{"parallel_block": false, "extras": ["capped logits"], "lr": 0.011, "lr_head": 0.00714, "decay_fraction": 1.0, "final_lr_fraction": 0.1, "batch_tokens": 32768, "seq_len": 512, "doc_mask": true}
MLP neurons of a small language model. Each row is named by its layer, matrix (up: input weights; down: output weights) and neuron, and shows model dimensions 0-191. Each number is 128 + 32 x the weight over its row's rms, rounded and kept within 0 to 255. Numbers have three digits each.
After each neuron's rows, "fires before" lists the tokens most often just after its 100 highest values on Wikipedia text that the model never trained on. A number after a token or word is its count.

L5.up608:138125201132146176104125070109171120139153101113132095101116154099103053109130161109157135166087068119105130138147088101134092094069148167055091147156108049120108138072123115095106088112078102141147157140106136180106141112158123144138106052122106102068205111083130154108106116123117156155122120093084116145145132098153134111118166122120066175130093133051115199101120163112135119094077129103091139182175141153086177144162059156111118122130167086042157122109106126150144092148159115197148118167102073169124127102167117127168162090130125141091153138095110151146158102135158109173
L5.down608:097130090092095149175122140120174100147131089108112093075172129164052132127155146094162109221148108158150114130115111124108097129084151091103061129093169149137121089221122103119135106165111121142137137176119128142093123200137148151097119106182106149122118075121185142104071124136203119086186183136133090189134146136142177194124131119159162097164138093147085167123159122087126175140072134157153112177146099070132191188173152150143105152139124103103089135100122129096085136105076178156069170114073121143139149167109105102099125169151128149138103134134117106107081107161103168130
fires before: "-" 30, "==" 11, "===" 6, "The" 6

L5.up980:155163149108079127092190121084215108107194122140100099126151139122128158090155115110154138135134162152121122179098141134156224164075151171101148140141074146203119133096142026155108133085137108127140118134193068139135141222119117053145158125093103131163144132136115147140148112137170132132085083102138158099161153166149117104141123167149157127140182153173140110130087129099184130122162187162129135098126119119092161150183201172141119147119115150124139148161120136111091101105095104069153053164077146182131137156095121101101146142122141139165142191170148127129115108149103087163
L5.down980:063093137099117086038133138096183138176162120164167114176067071103163112061129107144148164179172144161140082118103088129116151165119140146125193094159146165124084184084120131127079141152171128107203137161153114094131136176117131122094155139128137112136166128140112148124131146138128121105159094056122111174157144126127070109095188161113101134216096161151153059136146170081142201172139158111082111179128102094154075123126142111086131105105068117141122107145120110156097156118093104119109143112090106166079181139079137079141138103180112103121078127140117101128146109108099086107
fires before: " " 58

L3.up188:090064098109095119133081122096146143073145223110150110149159120126091196164149153128134065163135101150125144161111080107152083090127135133123096157089186103135087112084126148083073102156114116155134188106153053053168142082111146129151106097102120096132112142105147108159106131163151131147102158125095130180130219143156059085097183144109098163060171101126078146130108164159201065160150137092117129102142080089127164128096108164180141118152113146135124136150166154077150082137168114064128140153142137130136106156110130153103120093131093065118110146156147123153136071151156139133
L3.down188:204104127158148118169118087128142142138106156130120093137120155144113162116143143117162103138098136119171114147117110136131189150176201103128102086072171134125144100149131122123052149074127143051085146112132097135101143179136136075101182182137100070104119096139137174142098136129129168174171102102048085079066161132136096118087114105147192127111104128134141102132105080093130194145100196141144115135104106152062181086142076105105147089121082112086134124119121179110156105167195098097103115151089111138162162084098178182136135092096118112161110125099199120180137132077130102112
fires before: " " 50, "10" 5

L4.up434:143110151141127128092119158096110107078104111059197172168105132154090074115168155127072130104182142117139159088153147153119121103120146112100176166176156167121090122130121155140235133135090093179127153094131110155100165086108069088119107144109154116086109138077140102183110169151164151151156095131139136114122108119145165111143125070153188128120093112160210144164155185126140147079137140091186106172116148125062164099085063136123107144089111106100168083135082109119136114129192146117176156092181135128133189144184092129114122141073131078060141117118109136106154165146112175120
L4.down434:122130147166142087139115110078075116102095127104175091119088149128115076104113047168145092075120207109164073149178101165156137154203142131188162147189127107107139136200117136116198087106085099178103113123156131166114139124180086083168135108097105119113171082128113119146134163115105132136133115141151158120145127088131165176072099104133185160122099173124180126169148126181175172143080161122109146135120147110198157136069120176184134103099152096100157165133136109089154080103149133139121106127145191124099107117117155107115143120135086113064145037089142164105159127131115144144
fires before: "arter" 13, "al" 12, "ile" 7, "ad" 7, "o" 6, "ite" 6

L3.up700:133113094103091095083095126104114136131132124113097128135118176156152146113109118158162129088068110152145105122141151074100126150109144138146100140116111101082133130138165136123104135129121120138113147155200165164096166173148189115078085089135114152168181150146134166073109152119130095106151039126144162150196160065127128114198141123148090127190198150113084116084135194082130097194106121110084190148090121188133146207176165060114179139110105159115153162144091141151103093131115104143160093097137155182093170111143143114064094137148157070107120110148143116150141149176206139118
L3.down700:053212090105040102136132108188118111106117163139134141101129147034172188123166105148090113145163103154139113184104097140099116115081124173102137103135132130114151093169129146100133109157138160099127069155051103069136111136074058122122165166128138144147132115172129128152119120100118068105166079145185136103080106077105119145089141143105165104159102151102180148133142134091135140127105116152135129180123079171137078134153150104154037107119159094095107191134106132108159098113144175111108169127103117069128112126110065145118117134076086075137144081096113099160155128105132094163
fires before: "|" 79, "-" 5, "|---|\n" 4

L3.up783:131118102159089097168172200091153138115161103141169114130236144116130131136102118151154022104098165156143112108159129131106133092116209144120126129112079141151118150117121109078093134099175138184088111097100134133115185126133202061111152063121082111097113157105159181126143126164108105133098052098128123095120125072125150111170147070169158140109138083156136126062139090159142119117096193141118081088140139133113160071145127086128169156186127094128194168113158125139150119090127180095133119127075080163123141119173148105130156136087118157151116063118148106112124130172152115141
L3.down783:108168086094122130144053132147129159133054111142134143151123107105071119136132098112148116124137143117158113152166140127106115161084127131134146135128103130118129161129177124109126159173180176133181114134115013129119138150140077155074080126175105149097154138137098106122150138081118116074067151196116188178093110120100081152119175179076107165102133137113169078208100124130085118184196060152108132156146108138097144139090095099138140133113090197108080106096118138124048074144133080185105115124152081122100165143117122137097116176191102107131135131126092183144128147136179131099
fires before: "|" 37, "-" 15, " " 7, "|---|\n" 4, " in" 4

L3.up1102:092152080078088098146151147155146074165183130181149096122121084165112149123171147171165078108157140123195129090163170068112159111086195086158158162090068137115144190114114153130163116153138091164129090131174140240122118105140139094084100099117095202172156178183076135118184138095110116151153081124149182098154099108109127129181130102162089127169130140151114166138142168105155127186121158153107080113130092100094138087091097095105105100109087152116108115177095119127115097137094090139117089108137089184134113163134123163143161113134151099175134115135103102083084107159136137163
L3.down1102:119171076102102078166185154159109051135149156134109069125069108092130114104174157145154142097129122068138065154106100105091086144146156115085142129144079078125095148173104117145111094164154103190095135153113125160156158114143105146131055107161145163153135173159111132166125169062039123058188110073158092129150175113138164204126169090116128144172103137111128124169158116147126069148083208122151107144124096155106094066161188100129081133138138130141144126144126134092140125164101133122103149158103083085102104175095145114150139140152058102092101125114103109112105108155143117115
fires before: "|" 70, "-" 29

L3.up276:160162088094158048150157191068126159068110161109116186134117179142163159112147109094102112146158147135114122118150132127169113145123095106159157114134132214130091164083100213123146146137137179152134146115068126125107082142139137155160119127145090141167091191165102168098188090090074080119183123144054135123135159109078143151151108110116192143150072175182138162081137105166171164130099119219108087162140098098122176104120144180112108097192141159147107139202088153120171111151110137126133115111153117113102125095100103114116149103135121118138140075131134153149161166125175139139
L3.down276:160125138116129111115104132087093118128171121163108108112133073105066120103092150125163147150074079094146057137114086190122179159066140112124127101170189147200083133213119121112136140119110157172101155141066169144160097095123164145143119107189109163125098172088131123109114198101134125172119122195165179161132157130149164174107144061158176176057103152087115116139108126108160171109078161132141136197158131120163106128117103113164097149116017073105188111107083094138103161145130102099141129139137088127144141137101119119125162172096127141146125117085128101147145090120138127092
fires before: "-" 24, "|" 12, "A" 6, " " 6, "D" 4, "F" 4

L3.up715:102124107104128096148172111072144127160128164112195154118151124099108162153089122132157030101130184135099104134148086077086179066080146113143118151130119119102136191114129138108139165150147119182107095131118128132148102121157185150081140081184131168120105126116136178133154079058093103161119138104101119084124200092133099101183145127145154213092089130122125097113137176161155090131128151156131073130156108135162152209137122129108198127160114134104171112168167179134158104098098117175126129114132077128147157131146109121160134146152173060090125083068161130156083086163123145203
L3.down715:102173100168126134186109130093181123123118124117195139173082121118128137124150118201069093154105099053149159145100154185096149132052167119115167134137187113115103169145171111090156102119083104168150136160082093183117175099093118166081120151126136111084159113115109122161166135109124083092114130140155125167136161074152076144137163127115149103124176136119157139181131115141201190138145146091105139186112066141105141088151121082165111144084182104158166101146172131144119082136152057102075219148123113126142103129112147167133094137121114147145158120156101176106148156169204136153
fires before: "|" 81, "|---|---" 7, "|---|\n" 4

L3.up133:149137096076144108161138144149060118070158057092150119116130151135132112062168126102166114036123101143177083079114130122101191141077111117131086136106115119107125141124136125184145119083140111152062131090117161167118162118203144082137122091153127140136150120116079090150119095135138153114143116097120102117122161056138135155158171143168103172160062153051111164077114116091118126159159132084139166095135128090113147145140116169103207152152102142140171134144124123080150097106177083123177137111130100084177161106201116102096137203117104149133099151119071198128179105137114163117
L3.down133:076150135147082123149094096062137085116152124145198111143084112170148097136143160119155142142144129088146098097119159121113094144026170141152103131162124109095094109170158101094148092135159140094162089087115124127140162118090122115154129086150126124157125174148154117160088129150123106097156102142090114095119121060152125172107097149161188151175112175120150116135109090169193154141167113150147131103110104130170153160117098108068098127137067145171069093146093168055162063162122098117085171121119102122073131153160102063094132176145205100086104124156085178120118076099155205139
fires before: "|" 38, "-" 23, "|---|\n" 4, "|---|---" 4

L3.up194:141170133092149144176202094109101167137088140107122114120136147157170174158174146109177072132163135102153099134132109106097095094130196088154081061118124179123149174132132084129115098093116074167102168125111067140102130147150175141103054072119137148128163146141139189087188143118124175114111186138211169118154108075140138126177169148150099084140081133145142133155092121113157108088105146098149162129153123105134176105160114178120138098135110094119140141180082068107150126155172142178132151125082113168072119070120107092181102110092110080175101092135143196140154182130116120108
L3.down194:098137168141165145144103147084119180114111111116162136140097123143206128117138167130028162066115146049159045143128159118036124145174131097128120157139079090172099149137121168073137124092154175125128137084082139127126127156155183138144054121143092154132127096083106096164108131099086155132100134159123170178169158112114189156095154075128132148205091136079154117116175167144122098103145144097072111116116143133131141132036118171115094097143115100119120170127139076114140151155122123102098119151100098132111154180140095105152150126109118104124137088111148156148128133129090024128
fires before: "-" 65, " /" 10

L3.up801:097131132096101151082150059102126121151087144155151158085132129133108114175190129134170127136130106091193121096120147089171113111138189087149100078128077123140179174202087111099076103044159113192095133088121073150167104105152210147124097070179159213122168169157079156100167123089121139110124127139122174136159112158154082155168139128168017115163131141161151137145148103128148083101115133112140142098127163141108113132088099122131142161130100139125145133134061091089101104128191142146172117115104116126137116146099132128193092077127099159150134124144137132178173153107131114114
L3.down801:117123137118113172172081104113127153104083114134178202127134117068103171186181154090069185084132126143154123121176098129078139127127165117151098154123099079161114115160087131070162122129106092114125093156189153169129111149108148127132095122110074159142102131126105065231123094075092080079109098146144140120154171101086162165124117064162112125189140111134099116151099177149147159133124098128111101072094120172119169120084134122157161109101171162184143150127061137115114165075140145149108109151117170131111130149101117039107188111106082140114122048140142120131129121093075105131
fires before: "-" 83, " /" 10, " Suc" 4

L5.up684:129137226115143092125056130070149132131183097185097106066105132097051169133151137130128128164149139087093099101116115088176160117082165098101142134114069115127166180140107123159125148137153133098144136115147078146156132092098161070183124128148130124166173127116136116128141138161142135181115118090112165066173180145117098091125130126114108132079095106104107137139134086147070112113153108104131138039190138107116114155103105109163170105161088137098160140127121098086116184135146079086141084149117111157089145112155074135114111066123116130105167099191058083133073121129204092179
L5.down684:089214117089038140109131087038207132160198130150098103123107140166138124106210071159104127132126124154113171145127129143101144123139133177130172151121089136136097146149154101092104150123185139174117151147117108081155126209080104117057152133107142081169149129104119097174139124125184170192193129127107142132137123095132097139122128139090126056082096140130143102104157150086094091125130095086120104090096161106129161129125148115106079086141175195106136146116165171131125136165146102159122130146109172161104120094099133108146119055149103122127106207104164134145122136106183139099
fires before: " " 37, " the" 16

L4.up801:089137165115150183078143163150180140129055074119204155129109058175142134149107091191146116178142152057075098201144143146164151119134142119097181132122086109109174125134117133134158155133117148097091167125080148116087056086127146117122122133098090169116165120154133108163169094159146162153126131142104078104162106112164139099118122138092117142200097170059097160091099122132101136075099143155168068114129133151123113143144138064154151076140121129106102196109127124136135159130090158096112162154079102175143150124162160126143094025101135101087181075165123142129130164133098116127
L4.down801:202102079134151097097132114120156146044047145123196070118139133120138101160128149160129132119122104079131111172108099161093164117086103122148076092168129096141115131160171148141122077109156103142081098145146107143064087170211110172119176131138049130154060138168187094176116135110169116124098136099113143097126198125191108130085081086147197132144127142165135175163087142147118133115122181151078162172148073133137128082095170153125135113114121160131112174116107135134138083126056124151157126110125097174124125067137145091123111123096101124083108168137109124150092091118163093156
fires before: "==" 20, "In" 12, "===" 11, "A" 6, "S" 5

L3.up202:109106083117122139094159154093077085105122154132098122091143085160119080094083096154121113149100136135088193209105142127142118083130143111162096154100106087117120138139099076128130152106123037085168165131068110033155086161163159142130107096147080162117119107164153126141193147066146161113119197119087138092178068127110078095129149133153128114153097121063113111186110132157187113112155114088129098146174107097084099145136139095093102066157101088097077136157170099149109126123129124082130112134090061177156122151083164091124132119092136119048135137142121109145140107098153165103
L3.down202:115114150143072129150129127115141076109107163124135107062128102174098174130157148129102092140077098110119103124161158176142127141136129081129136119144092135146094122148109132132155162126129204132053111154132154124066145185157074148065069104177113157109156130147168140149103087167098103131029147154075118116122113099195156131035095099113183135081106108080148152181178101121154142148096150150154148147125163123149182163120125191158119135176142084159104175136122156131125082089134116187134178042108116101137107090132162108127126150139112104055088132100144143174107112143124149189
fires before: "==" 26, "In" 11, "===" 10, "S" 5, "H" 5, " " 5